From a checkpoint of a small transformer trained on Wikipedia.
Size: 13 layers, width 320.
MLP neurons of a small language model. Each row is named by its layer, matrix (down: output weights) and neuron, and shows model dimensions 0-127. Each number is 50 + 15 x the weight over its row's rms, rounded and kept within 0 to 99. A neuron's up and down rows have the sign that makes its largest values positive.
A block is one neuron, or neurons of one layer that tend to fire together. After each block is what it responds to, as a language model described it from the Wikipedia text at the highest values.

L10.down33:49 69 30 42 56 51 31 50 62 33 61 70 76 54 48 49 45 25 38 62 81 79 37 60 45 35 40 79 64 39 65 45 58 47 41 70 56 45 63 64 75 48 46 37 29 38 77 45 47 67 50 45 67 68 46 38 59 50 41 32 41 30 46 41 30 70 58 29 37 60 47 25 36 48 53 54 63 47 23 49 22 19 42 44 63 43 34 60 49 51 37 36 67 73 53 41 64 68 39 52 26 63 39 36 53 39 41 28 32 60 50 31 56 32 69 73 72 44 20 40 45 55 38 65 47 42 58 47
L10.down132:38 71 57 03 57 58 42 40 77 59 65 51 59 57 60 50 60 36 55 37 22 48 50 36 34 22 54 57 35 51 28 46 54 34 46 38 64 49 47 43 46 47 70 20 16 50 64 54 55 48 70 35 34 36 51 26 58 65 46 58 67 49 45 73 50 49 46 77 77 52 50 41 35 52 31 26 45 48 38 54 50 64 60 70 56 54 27 56 51 44 45 69 32 31 32 46 45 31 44 53 78 61 73 65 61 46 79 60 43 52 44 34 54 32 52 58 33 30 48 72 54 61 66 31 23 32 80 54
L10.down179:77 51 26 54 78 54 51 48 31 41 53 36 57 70 54 33 29 33 67 41 57 51 62 44 41 50 51 63 78 33 55 64 75 48 57 45 47 62 44 45 86 57 57 67 84 39 36 43 56 44 30 53 61 38 72 20 53 40 54 52 18 50 47 36 71 58 38 31 70 65 56 68 46 48 26 61 52 41 55 38 41 56 47 41 65 45 49 53 58 51 37 53 44 56 53 53 99 69 66 60 51 51 56 53 66 50 55 45 70 75 38 53 42 56 72 19 57 52 63 35 54 33 60 43 41 44 44 51
L10.down216:56 21 52 55 61 33 50 30 50 57 61 43 70 58 59 68 52 43 55 41 47 49 32 46 42 16 53 59 71 50 77 47 46 42 55 71 58 24 78 47 45 65 59 68 45 39 54 55 26 38 34 38 34 35 51 30 88 36 51 59 61 44 56 60 56 60 31 55 46 26 24 51 37 41 72 69 32 71 51 53 70 47 46 39 50 71 51 28 38 44 56 68 78 34 49 50 36 50 58 44 25 83 69 57 38 40 51 28 51 73 47 63 63 66 43 03 61 53 43 43 60 62 39 46 35 52 31 55
L10.down288:56 26 18 25 63 48 62 41 49 66 60 31 65 43 68 29 58 61 43 60 44 47 56 28 48 26 48 67 60 47 49 65 78 72 49 61 33 61 58 56 44 44 46 43 38 35 45 45 80 51 40 48 64 59 44 27 45 72 40 50 56 31 37 52 10 22 54 20 75 54 52 40 49 39 15 63 54 55 54 61 48 21 48 53 27 35 40 52 50 59 63 32 53 53 39 53 45 32 42 62 12 68 37 59 54 42 55 43 36 42 51 44 54 40 43 62 42 59 47 71 34 67 49 67 60 66 35 41
L10.down326:55 61 69 57 67 49 07 46 56 35 30 59 74 34 74 30 68 50 81 59 54 55 44 50 50 37 66 44 39 73 56 55 54 70 59 81 54 58 46 59 46 42 34 54 41 44 07 72 29 39 44 60 25 31 35 32 54 60 44 62 69 48 27 24 58 53 39 52 61 48 27 61 28 62 48 35 47 36 44 34 39 58 67 42 53 59 15 39 74 41 78 67 70 49 33 62 62 43 55 62 60 50 22 27 58 41 59 38 44 56 52 71 23 62 63 57 68 66 47 24 43 63 62 64 59 50 57 37
L10.down523:53 58 44 61 15 44 46 46 67 76 65 61 64 38 47 52 32 36 56 34 63 46 41 37 56 38 45 14 21 34 66 43 81 41 48 38 47 77 86 62 51 74 53 34 43 46 54 76 49 67 53 53 19 68 41 62 36 48 70 59 50 40 53 32 49 63 84 63 69 42 62 48 66 45 44 73 61 53 35 72 29 46 37 42 29 39 48 50 99 83 48 58 35 23 62 60 56 55 51 39 51 73 31 36 52 43 33 44 49 40 59 64 63 53 43 45 51 44 61 50 72 64 44 73 42 53 78 42
L10.down540:61 38 59 41 57 51 68 58 33 48 72 50 50 53 64 43 24 49 20 49 44 50 61 43 36 48 81 47 41 27 31 34 40 53 40 85 41 63 34 30 43 18 64 48 58 55 68 43 76 47 20 41 46 46 28 69 40 68 49 49 29 55 44 33 38 62 62 69 34 59 27 53 30 59 35 44 69 61 38 48 38 30 36 48 64 55 47 37 55 38 56 63 54 43 42 24 39 34 52 63 43 57 31 84 57 66 43 63 58 60 53 60 36 67 47 33 65 68 59 43 78 64 29 30 65 63 68 51
L10.down550:56 47 70 60 43 45 50 34 39 35 64 38 31 62 47 46 68 41 24 28 63 53 48 60 41 59 20 18 69 64 37 50 48 72 86 31 45 42 51 58 54 32 48 70 28 65 56 52 85 21 30 61 36 36 46 48 59 79 68 27 47 60 56 60 48 51 48 71 89 40 32 55 53 31 70 48 38 66 44 45 36 48 39 22 55 46 30 24 74 39 43 42 39 48 35 40 53 50 31 34 42 51 56 67 30 48 30 59 58 62 44 77 64 47 31 38 57 59 50 78 37 56 70 75 69 63 44 60
L10.down631:57 42 56 60 60 56 29 51 47 54 59 75 55 49 55 43 52 29 47 40 19 39 49 49 61 46 48 59 54 33 46 60 53 48 60 43 35 68 49 39 54 62 56 49 42 15 66 57 36 68 38 55 49 45 34 33 36 44 51 61 13 55 43 47 63 38 41 49 40 52 25 53 50 15 42 40 71 42 89 46 64 72 40 47 57 46 42 40 33 43 62 48 57 51 55 56 23 52 65 28 53 55 43 48 49 63 71 57 60 55 40 70 46 43 40 54 50 49 69 69 46 64 17 42 62 66 50 67
L10.down863:19 50 42 52 57 79 40 41 71 49 36 48 62 51 32 64 51 27 40 51 62 66 57 67 61 56 42 75 77 58 53 51 46 54 13 80 39 43 45 42 46 39 73 43 33 50 29 32 59 66 54 23 52 50 53 67 50 58 33 47 69 53 01 54 46 43 48 57 46 67 53 75 51 45 31 63 53 44 42 43 39 18 35 71 55 58 43 64 37 46 39 57 46 45 33 48 47 65 39 45 49 52 44 60 66 49 28 42 62 89 54 42 21 89 42 51 27 53 28 43 36 60 46 44 61 37 60 39
L10.down901:30 72 54 53 28 39 64 58 74 44 44 45 43 54 57 28 57 49 44 28 58 42 36 45 88 64 34 78 56 47 63 38 43 53 10 63 59 40 66 61 40 59 64 31 58 45 44 63 53 57 39 40 53 43 53 59 31 24 40 50 54 51 64 53 56 70 59 32 33 53 45 29 23 37 55 63 54 24 72 31 22 41 33 70 74 37 03 39 57 46 51 41 41 67 23 33 82 48 31 82 46 57 78 29 46 40 59 43 71 47 39 51 61 41 41 68 49 64 48 56 33 61 32 46 35 53 34 50
L10.down969:58 63 68 61 83 25 66 31 51 40 40 45 37 37 58 79 38 61 43 38 65 33 58 45 32 63 44 37 63 52 63 71 63 46 54 65 49 60 49 28 88 50 55 52 59 29 75 76 82 74 49 39 11 59 52 48 51 30 69 46 66 30 68 94 49 34 62 42 42 51 46 43 35 42 61 25 47 40 53 62 66 70 52 78 46 34 58 54 47 56 65 23 41 53 61 66 45 65 57 59 43 44 58 42 15 49 43 46 35 40 49 38 64 47 71 57 58 62 38 53 47 58 76 35 55 62 71 69
L10.down1006:44 78 42 34 51 46 46 60 78 26 61 36 40 15 46 36 48 59 59 42 55 56 55 52 59 16 48 47 49 61 61 42 32 59 44 69 27 71 44 41 34 48 59 21 75 48 34 39 41 44 39 30 68 27 50 33 50 72 65 60 50 22 29 37 47 48 51 25 74 37 25 25 19 40 68 45 79 54 49 48 42 55 44 65 39 60 27 49 40 38 27 60 63 55 24 52 77 72 36 48 47 32 50 54 41 70 55 32 60 57 70 42 59 57 42 14 28 63 55 62 60 31 47 35 43 48 57 65
L10.down1041:85 61 32 70 53 51 59 45 61 63 35 36 55 63 42 37 33 40 57 49 40 65 44 41 47 39 33 26 37 30 46 64 52 72 49 65 69 67 36 52 53 69 64 56 38 37 65 43 40 45 51 51 54 68 36 34 57 40 74 54 69 68 39 32 60 39 18 64 52 52 71 25 53 74 73 69 44 55 84 81 41 57 83 38 53 62 50 34 61 81 49 76 33 35 36 61 46 46 28 49 41 54 31 33 67 46 11 63 67 61 71 55 47 42 47 56 42 58 63 27 65 43 39 42 27 51 49 44
L10.down1131:78 45 54 36 40 81 36 37 43 28 43 37 60 51 32 12 56 55 59 57 32 80 49 74 12 76 50 37 34 66 59 46 26 44 19 55 61 52 36 48 30 92 56 43 49 29 51 36 29 37 48 29 43 70 70 60 40 59 41 55 67 39 40 38 15 45 44 78 50 42 58 62 56 54 53 63 43 79 51 58 68 33 62 50 34 61 71 44 78 64 45 55 71 27 67 66 53 66 41 57 35 42 49 45 58 47 40 37 51 69 54 47 39 75 64 80 59 49 56 61 32 60 40 32 55 57 41 87
Description: Pieces inside names of academic degrees in biographies, such as MBA, Bachelor of Science, MS; weaker on list-field labels and mid-word pieces.

L10.down34:65 36 48 30 49 45 32 53 48 54 13 40 28 57 20 22 51 23 60 69 56 40 68 27 40 77 36 37 53 43 52 27 67 71 68 40 23 39 50 57 42 33 69 61 48 21 67 38 62 48 40 58 60 20 68 61 50 17 37 63 58 65 40 44 59 60 45 38 45 39 68 41 51 66 59 34 57 42 36 22 45 60 34 47 32 43 62 55 57 63 49 47 48 56 26 30 73 25 64 30 74 58 54 52 39 54 69 70 43 48 38 73 55 42 59 46 46 75 46 50 48 68 56 51 59 33 79 43
L10.down64:59 52 59 44 46 65 45 58 35 33 45 50 76 57 26 40 82 55 48 54 38 31 53 47 63 51 53 53 67 19 65 46 46 69 39 49 38 50 33 50 78 55 27 42 67 38 44 48 39 49 29 50 68 32 81 43 69 43 44 61 68 75 73 35 52 43 42 71 25 44 40 52 55 39 33 46 50 35 40 40 45 41 50 51 78 35 35 52 36 48 70 64 18 39 46 49 69 22 44 38 37 46 59 58 34 45 64 57 47 46 42 23 51 32 76 41 48 54 46 44 73 53 48 48 39 42 52 53
L10.down151:62 55 61 39 52 16 67 62 60 37 64 53 67 51 15 72 72 38 34 63 32 45 52 53 79 45 63 39 55 61 62 46 51 71 23 54 55 29 61 53 40 35 84 54 42 73 45 61 75 80 57 50 26 78 29 08 40 39 37 54 34 52 75 69 64 39 32 64 59 71 82 56 55 17 38 56 50 24 43 43 45 50 32 36 60 60 42 50 46 42 59 53 78 37 68 23 41 48 65 68 67 51 68 46 69 31 40 39 41 42 62 43 65 55 39 52 54 51 57 53 72 47 47 18 78 38 49 68
L10.down210:40 45 42 34 49 50 43 61 44 58 40 45 50 34 87 65 53 30 60 81 42 47 56 34 61 53 61 29 54 41 47 39 43 50 50 27 53 58 89 73 31 43 51 67 41 44 47 72 71 41 53 55 31 46 38 62 31 62 79 46 75 43 28 20 46 29 44 43 78 40 40 37 45 45 58 54 42 45 54 35 43 29 42 61 44 44 40 53 63 78 73 69 47 46 23 57 35 58 44 52 47 54 45 41 50 55 57 44 54 54 37 44 65 59 36 22 41 45 64 61 75 42 26 23 09 66 45 41
L10.down220:45 71 53 55 50 27 39 47 70 29 58 26 47 42 12 54 38 80 37 45 55 29 41 47 58 59 70 60 50 31 59 53 42 80 60 73 56 31 50 45 39 51 56 34 21 55 18 69 29 49 44 45 58 40 47 73 50 34 42 69 33 66 39 30 43 61 58 50 57 38 58 57 71 02 44 47 53 35 61 50 40 47 48 39 36 53 54 40 64 39 34 47 49 40 57 29 62 28 57 66 76 44 67 67 30 71 66 70 83 21 62 69 27 51 53 54 52 44 37 39 41 54 56 44 62 41 75 48
L10.down354:53 32 49 29 52 52 58 29 41 34 46 45 24 56 65 54 45 77 41 69 59 22 88 37 32 62 56 56 78 56 61 37 45 48 56 83 56 41 55 62 67 56 48 73 28 37 65 60 60 49 65 30 57 40 49 38 65 50 61 43 31 66 28 30 46 59 43 75 71 54 52 78 49 99 47 29 58 69 43 47 66 34 57 55 63 49 58 20 72 70 25 75 40 15 65 63 57 69 41 55 56 59 42 38 55 30 41 46 51 17 42 44 55 76 38 52 45 53 40 42 58 28 70 55 52 42 28 40
L10.down400:56 51 68 37 54 42 58 64 60 72 47 58 70 32 31 61 64 64 35 86 40 46 54 36 17 41 44 65 31 53 49 46 46 18 45 49 37 51 51 68 47 52 50 70 40 44 71 30 56 74 47 33 41 53 43 49 49 63 82 45 39 47 43 77 49 63 41 59 16 65 44 28 59 38 68 37 62 62 83 57 34 38 39 47 31 65 58 41 55 43 84 52 62 79 67 40 88 28 20 51 44 64 60 62 68 44 48 37 42 47 51 31 57 52 53 69 55 60 43 50 59 50 34 55 53 51 55 43
L10.down619:50 83 72 41 92 43 56 54 36 29 66 64 75 52 75 51 48 57 40 30 51 48 70 67 58 50 66 58 58 41 53 40 51 57 30 42 59 38 68 32 25 29 40 16 61 46 63 75 55 49 68 72 49 58 45 60 59 47 73 60 81 37 76 70 36 43 35 76 64 32 41 37 54 36 52 45 68 48 53 44 60 65 69 33 61 72 40 52 77 49 47 43 46 83 36 51 45 66 44 64 42 72 60 40 71 77 45 41 41 69 48 37 54 57 47 35 26 38 24 23 43 39 60 84 51 50 35 26
L10.down620:55 28 71 36 65 50 33 69 62 33 58 69 52 49 55 41 57 55 41 72 59 31 41 44 45 64 56 42 59 75 52 40 63 62 29 38 71 43 69 54 76 46 41 11 43 44 48 70 37 53 57 57 50 52 39 55 60 50 62 27 42 41 25 41 55 31 66 56 42 52 39 56 51 36 51 43 59 29 43 59 27 43 37 19 54 38 65 98 32 46 62 53 52 80 37 52 61 33 90 60 31 73 68 40 53 57 44 59 82 53 54 07 57 60 83 50 55 67 41 59 28 46 52 33 35 87 48 30
L10.down780:54 20 27 49 48 49 18 55 37 13 32 22 40 59 12 31 63 59 44 54 55 67 51 64 37 59 30 29 28 59 69 57 54 86 42 54 51 66 48 46 53 50 56 50 19 34 67 35 73 44 46 45 32 31 59 43 62 57 63 42 52 30 44 48 68 43 52 72 35 75 92 35 31 64 80 55 56 67 57 66 56 92 46 53 81 45 66 42 50 23 59 51 30 46 48 47 54 62 28 38 52 64 72 38 58 28 41 48 63 68 36 64 65 51 63 46 62 60 39 85 37 52 32 70 73 44 48 18
L10.down840:25 53 58 55 36 44 28 41 57 61 34 32 54 51 37 71 42 43 64 56 69 51 42 35 77 36 63 45 51 36 57 29 39 47 57 49 21 49 59 45 16 45 68 26 60 62 62 55 41 30 27 36 49 39 40 59 54 33 37 51 56 38 75 31 44 58 70 54 64 59 36 33 78 42 62 68 54 61 38 54 51 67 30 45 08 17 50 46 83 56 29 44 45 40 63 50 64 57 56 50 98 33 24 31 43 57 61 74 56 57 50 51 31 40 41 70 43 48 50 75 31 38 62 55 44 44 39 37
L10.down907:48 43 49 52 72 13 43 63 54 51 54 31 70 53 36 27 59 57 56 63 58 48 43 71 52 61 66 36 29 33 49 56 60 58 37 47 52 22 65 43 50 49 57 59 47 55 74 58 53 48 61 53 35 60 50 30 56 56 14 52 47 37 46 71 50 36 48 33 90 40 46 44 57 34 52 75 67 51 31 51 46 61 48 62 49 36 59 59 39 59 48 45 72 49 67 55 58 21 59 38 36 60 39 80 87 52 57 34 72 41 24 22 54 33 42 69 47 56 27 41 49 44 64 48 54 61 64 67
L10.down943:56 48 65 61 50 38 43 22 24 35 56 56 47 88 35 35 58 20 62 68 39 48 45 56 61 58 41 60 72 47 41 68 70 69 14 59 15 62 68 40 48 34 37 51 31 57 61 51 54 70 56 54 72 78 43 66 42 34 53 44 38 47 49 40 88 54 50 71 35 42 47 47 55 22 90 53 67 59 38 36 66 40 56 51 61 46 46 46 51 40 50 49 46 26 21 33 35 57 44 61 33 70 39 77 65 51 81 89 57 63 59 24 72 54 58 45 60 47 76 48 35 46 61 64 45 17 42 26
L10.down954:60 50 43 47 59 38 59 54 62 33 72 62 87 51 44 47 56 17 68 53 32 50 70 52 46 67 40 53 36 60 72 54 37 53 46 40 30 44 40 64 35 48 38 60 45 56 38 94 68 49 44 45 23 26 41 73 49 46 48 24 55 56 28 60 69 41 48 56 77 62 64 50 56 31 39 58 39 56 59 63 48 34 78 43 63 43 43 53 84 64 47 39 59 52 55 48 76 58 46 52 58 51 51 23 63 09 36 49 40 52 46 49 47 76 62 43 32 42 39 74 51 67 30 52 58 39 50 50
L10.down975:64 49 36 37 60 42 33 58 42 74 61 72 50 27 43 47 55 44 50 56 47 51 36 50 60 71 33 71 50 81 67 46 62 39 58 92 55 65 47 54 53 49 31 40 49 57 47 66 57 39 59 58 48 43 43 26 71 41 69 52 20 50 44 19 60 66 63 66 41 42 71 60 52 62 22 12 46 16 29 63 69 51 34 34 77 53 11 51 58 33 53 53 30 37 68 56 59 18 35 54 56 53 80 31 46 53 36 43 29 35 44 58 33 33 47 45 45 62 53 64 30 56 37 22 59 60 17 45
L10.down1001:62 32 53 46 41 33 62 44 42 33 43 39 46 54 35 36 42 25 70 39 62 45 65 45 40 53 54 48 47 53 61 70 61 65 43 34 51 60 47 66 50 41 40 41 47 34 60 74 56 43 70 42 53 63 60 37 53 40 50 37 64 46 70 67 36 38 38 51 48 40 59 55 66 55 77 74 34 48 47 24 40 67 46 41 28 49 41 47 48 47 13 75 33 58 68 78 58 25 15 46 41 37 42 45 48 67 49 46 52 69 42 61 22 51 55 22 52 27 23 48 20 31 66 42 40 33 23 57
Description: Last token of a sentence-opening subject, mostly a biography surname or the article's topic, right before its verb (Down-ing was, Bull-ock attended, The station was).

L8.down431:64 48 46 34 33 52 56 39 30 56 76 56 27 42 53 42 30 30 62 63 91 41 48 34 58 45 55 37 53 35 40 39 65 40 60 63 62 36 39 55 31 40 53 34 58 54 20 32 29 43 39 36 73 45 62 36 76 48 36 46 60 49 54 60 46 73 41 60 39 77 31 54 26 53 46 26 57 60 42 29 71 75 37 52 46 52 56 61 47 47 39 43 38 47 48 66 37 65 62 80 80 40 63 38 43 31 62 38 76 10 53 57 58 56 63 37 80 31 36 22 52 55 52 44 42 70 36 55
Description: Final word-piece completing a proper name, usually a person's first or last name, often a sentence subject or table entry, e.g. Mil-es, Freder-ik, Law-al, Colche-ster.

L3.down122:76 50 20 36 59 58 43 54 25 51 43 45 53 49 66 51 50 48 49 31 54 55 67 62 57 51 57 55 38 48 36 30 62 31 61 46 66 43 34 56 54 60 35 50 76 51 69 36 53 49 43 37 46 55 45 41 46 44 55 32 40 57 49 44 58 73 58 73 51 50 50 66 51 38 51 48 39 22 39 35 36 55 54 49 48 49 37 41 40 22 50 68 60 60 69 55 40 43 30 32 48 38 57 42 34 43 68 48 30 70 55 49 41 34 52 34 56 61 41 47 86 42 32 35 38 38 38 51
L3.down586:63 53 31 51 49 52 52 63 55 52 49 32 43 50 51 40 68 46 52 51 77 69 38 32 39 48 60 62 52 43 48 53 27 55 60 86 46 06 32 43 41 88 53 61 52 27 50 39 34 41 28 38 36 58 42 41 60 40 48 34 43 48 55 52 49 49 44 63 56 45 40 12 44 56 29 69 43 40 44 32 62 58 64 66 41 28 70 49 30 74 43 84 57 45 77 56 49 54 48 37 60 24 59 54 38 50 39 45 39 40 76 79 52 46 52 24 72 56 63 48 53 37 35 39 48 26 61 34
L3.down660:76 76 28 54 29 45 38 30 45 68 43 40 62 33 37 45 28 42 62 85 68 35 74 33 60 67 62 47 56 17 67 74 58 62 44 38 90 57 42 49 71 49 24 37 66 61 76 45 57 20 53 35 48 26 56 42 44 64 59 35 56 37 45 47 53 55 78 55 46 52 53 63 25 79 52 59 61 37 53 40 56 67 68 49 46 76 33 27 35 89 23 46 46 71 56 35 91 35 45 78 50 61 57 60 39 52 49 61 51 65 12 50 58 38 54 64 69 18 59 44 72 37 37 61 29 56 57 29
L3.down754:31 31 37 51 62 64 33 60 54 47 47 45 54 60 50 33 53 62 52 61 44 44 57 60 62 79 23 55 68 52 45 57 42 43 45 32 54 48 37 26 90 74 60 63 65 40 48 53 53 27 79 33 25 44 36 44 48 66 30 74 60 46 41 55 32 45 36 57 44 35 67 45 32 43 39 40 27 45 50 06 45 61 33 44 41 47 45 39 22 58 74 42 65 76 47 49 51 41 49 62 48 31 31 51 31 34 78 54 45 40 40 51 29 72 64 22 35 45 28 23 62 62 29 18 35 45 27 36
Description: Final subword pieces that complete a split proper name, mostly person or place names, such as Montgom-ery, Sam-uel, Zür-ich, Bingham-ton.

L8.down1236:64 51 24 56 26 27 59 44 77 42 69 51 58 35 53 43 47 37 35 58 35 32 65 40 48 30 23 44 66 82 44 38 52 59 20 10 33 45 46 45 53 59 52 37 33 63 59 62 48 38 23 50 50 28 38 44 38 60 59 67 58 28 49 49 42 48 55 38 74 34 48 63 60 40 51 45 43 54 27 61 52 29 41 29 36 31 40 55 53 25 61 48 53 39 67 47 72 41 34 55 70 44 34 60 48 60 48 52 83 58 55 28 46 49 39 35 60 23 67 54 70 43 33 30 49 26 31 24
Description: Opening pieces of words about schooling, careers, medicine and law in biographies, such as l(ycée), med(ical), att(ended), Law.

L3.down41:69 65 55 60 84 45 55 54 36 58 90 55 44 10 44 45 34 38 38 58 45 48 43 63 60 65 50 41 69 75 33 45 53 58 46 50 33 63 49 35 48 80 68 34 43 38 60 34 41 43 62 60 32 57 61 54 44 52 54 24 39 51 58 67 56 37 58 33 49 38 42 40 60 53 37 29 37 41 55 65 53 42 62 45 46 62 36 60 64 58 37 28 40 43 65 63 49 23 38 56 52 47 53 54 73 43 65 49 54 81 62 00 62 60 33 55 31 48 54 71 78 52 51 50 72 47 55 64
L3.down424:51 39 47 72 71 05 51 53 20 52 55 07 47 36 46 23 76 44 36 80 59 46 48 53 61 71 21 51 53 54 71 58 36 44 33 51 45 38 27 47 61 51 32 44 64 48 40 39 38 52 45 47 54 53 70 52 49 62 54 61 32 46 37 52 53 43 34 45 55 15 30 73 64 33 68 68 40 48 62 31 63 55 46 63 39 60 57 42 56 40 43 79 63 59 87 40 45 39 32 40 16 69 51 46 74 37 78 67 33 54 71 62 61 43 57 69 41 11 50 44 53 68 26 51 68 52 50 15
L3.down481:63 62 51 47 31 59 42 55 55 68 52 38 50 49 55 45 58 47 42 36 45 50 37 63 66 31 47 77 16 65 48 44 45 55 51 54 31 47 41 40 37 41 46 37 31 56 68 56 46 78 83 63 54 33 40 26 64 72 38 27 19 35 27 33 49 55 37 73 65 37 44 42 38 58 59 46 63 34 56 25 81 66 66 56 59 51 68 43 12 47 42 39 56 44 90 45 43 49 52 35 54 27 40 35 66 59 47 54 53 33 46 65 33 44 89 51 36 34 46 66 63 42 48 59 48 52 53 44
L3.down1068:55 48 82 57 29 64 54 33 65 55 48 48 49 26 44 93 67 61 37 41 77 59 52 29 51 78 68 66 40 42 56 50 53 58 55 27 57 41 47 49 34 27 72 63 62 58 32 00 39 65 26 43 28 46 53 66 56 48 53 53 39 33 28 47 44 85 58 59 45 57 61 69 57 42 73 33 18 42 67 56 34 58 50 32 34 54 47 59 56 35 67 74 50 47 56 79 55 50 44 71 50 49 40 58 50 55 47 48 72 42 52 43 57 57 50 55 47 43 37 32 43 47 46 56 53 31 48 82
Description: Word pieces in biographies about schooling, such as the -ated of graduated, of in School of, and list dashes after Education:; weaker on scattered mid-word pieces like ab, ical, ish.